Weights of a small transformer language model: tied embeddings, 519M tokens.
MLP neurons of a small language model. Each row is named by its layer, matrix (up: input weights) and neuron, and shows model dimensions 48-175. Each number is 128 + 24 x the weight over its row's rms, rounded and kept within 0 to 255.
After each neuron's rows, "fires on" lists the tokens most often at its 100 highest values on Wikipedia text that the model never trained on; "fires in" lists the words (lower case) most often at its 100 highest values on Wikipedia text that the model never trained on.

L5.up1314 [ 90 123 139 111  68 139 119 135  71 154  90 138 139 140 141 125 160  92 127 104 144 115 116 140 139 130 164 185 138 132 140 109 127 113 133 124 122  92 121 151 146 104 126 123 120 145  57 156 111 125 158 165 132 116 135 124 120 168 118 125  89 159 136 154 126 110 139 127 127 122 112 118 169 105 112 133 143 114 127 148 129  87 112 126 120 115 113 116 100  91 140 109 143  97 124 171 100 173 157 116 121 132  94  79 109 132 171 195 120 129 102 120 139  85  88 130 114 145 136  79 133 127  80  96 127 116 145 126]
fires on: " all", " these", " the", " those", " These", " any"
fires in: "these", "all", "the", "those", "any", "other"

L7.up664 [109  93  67 127  90 168 130 149 111 148 149 132 136 149 142 109 130 142  85 136 144  97  78 150 130 149 119 140 122 173 111 131 135  90 107 108  96 121  67 162 194 142 113 151 144  91  94 108 105  96 149 128 106 149 164 179 129 194 101 150 128 126 153 123 142 142 151 177 110 127 168 114 140 127 126 133 167 149 113 132 133 118 105  93 140 104 169  61 116 135  96 139 146  99 124 131 156 142 162  79 121 182 139 125 104 141 129 162 107 129 134 116 127 115 106 141 137 109 144 126 149 158 102 144 154 120 136  85]
fires on: " of", " census", "0"
fires in: "of", "census"

L8.up941 [167  98  88 136 131 168 105 125  92 131 111 143 151 114 163 122 101  94 104 100 133 134  99 137 110 129 150 138 122 148 138 145 129 127 124  94 110 104 103 138 148 129 119 139 139 117 102 107 123 127 185 154  85 128 108 149 104 158 108 107 120 144 146 130 156 118 138 121  73 162 118 117 111 197 142 120 172 126 117 141 121 121 122  73 116  91 107 135  74  78 122 148 156  95 138 130 120 135 126  92 130 140 150 105 137  97 163 176 104 126 111 127 147  63 111 175 184 145 134 106 115 168 115 145 103 116 151 112]
fires on: " of", " the", " other"
fires in: "of", "the", "other"

L8.up73 [ 82 138 129 134 161 127 119 156 151 111 128 152  82 129 166 133 126 135 137 138 163 128 118 102 107 100 136 180 152 138  84 120 139 147  96 106 127 103 106  99 143 150 120 114 127 132 103 132 112  77 183 144 130 131 133 137 128 143 127 136 129 116 187  99 100 138 152 125 102 143 106 104 117 151 104 132 151 178  84 149 119 147 107  99 167 102  71 119 121 120 126 160 158  93 125 133 125  88 146 103  93 135 177 130  99 108 146 151 119 104  97 134 124  70 126 102 148 146  90 124 151 123 112 142  87 187 150 132]
fires on: " of", "4", "6", "st", "8", "g"
fires in: "of", "24", "thug", "28", "26", "1st"

L13.up497 [156 124 148 127 147  92 152 132 104 179 147 107 147 129 129 139 134 138 122 107 144  96  92 164 166 130 134 169 149 110 148 134 129 149 121 133 133 114 129 127 152 106 110 116 144 121  97 129  92 105 143 138 161  95  76 190 129 125 116 156 143 138 115 127 113 143 107 150 172 149 130 108 121 131 140 157 132 168  82 138 143 105 116 100 168 127 159 110 118 115 148 148 192 175  89 136 119 144 122 136 107 138 157 116 181 152 146  72 129 120 129 105 139 129 128 143  82 121 149 121 141 176 112 152  93 161 148 136]
fires on: " he", " Lu", "s"
fires in: "he", "sykes", "lu"

L8.up432 [156 116 112 151 118 154 132 153 149 111 135 128 104 192 132 123 124 137 136 104 102 122 116 131 130  83 140 158 104 115 115 154 128 142 111 149 149  71 120  85 167 136 100 148 140 138 103  79 135 109 128  89 130 139 133  97 104 162 111  78 132 160 118  98 135 146  91  97  95 139 107 111 146 174 101 143 166  98  99 118 107 138 108  62 154 105 144 129 114 129  93 164 132 160 135 160 102 125 139 129 101 137 135  99 137 138 182 143  98 115 119 136 144 114 127 179 143 161 126 171 122 158 151 197  95 150 138 102]
fires on: " in", " In", " his", " from", " the"
fires in: "in", "from", "his", "the"

L10.up101 [154 115 132  96 148 115  96 104  91  97 125 135 119 101 118 144 124  69 114  74 151 124 111 156 129 132 124 151 135 167 120 118 147 173  82 125 111 108 112 131 168  92 116 111 125 152  64 120 127 130 108 151 112 116 137 132 120 160 128 113 100 123 137 149 147 178 147 138 113 145 128 124 171 121  88 137 146 120 138 139 131 109 129 113  97  97 114 143  85 109 146 163 156 112 162 101 101 138 143 121 110 153 156 124 120 110 148 164 117 103  98  71 124  87 111 125 141 188 111  94 129 132 118 148 151 159 174 136]
fires on: " of", " other", "1"
fires in: "of", "other"

L8.up411 [ 84 131 149 139 143 160  73 141 118 131 159 141 106 151 126 161 134  92 135 102 150  98 109 169 105 114 149 144 127 121 135 141 158 135  91 144 146 118  80 103 164 104 125 145 136 174  64 112 158 116 115 155 132 136 117 137 121 154 128 109 143 120 119 102 126 150  88 134 153 140 109 117 116 151 152 124 137 156 128 181 114 126 108 145 137 136 129 138 100 156 146 129 161 151 132 164 109 144 110 150 100 110 138 115 149 138 142 140 107 146 141 143  90 111  83 147 110 104 145 142 140 108 107 114 112  93 148 117]
fires on: " it", " he", "t", " they", " she"
fires in: "it", "he", "they", "she", "t"

L7.up685 [115 133 108 155 154 178  88 114  98 129 125 161 165 148 139 139 114 151 121  97 134 124 105 120 119 112 185 161 119 126 152 105 125 100 161 125 143 101 115 113 119 132 122 167 101 168 104 127 120 160 129 149 112 139 149 121 116 123 142 102 125 123 117 165 164  71 144 140 112 134 137 125  61 124 178 163 115 130 122 186 131  90 122 114 109 109 144 131  99  90 107 113 175  92 127 139  64 156 105 135 152 125 125 144 124 109 159 154 137 138  83  96 138 114 162 124 141 119  56 116 123 155 129 151  96 124 164  99]
fires on: " the", " The", "s", " to", "The"
fires in: "the", "s", "to"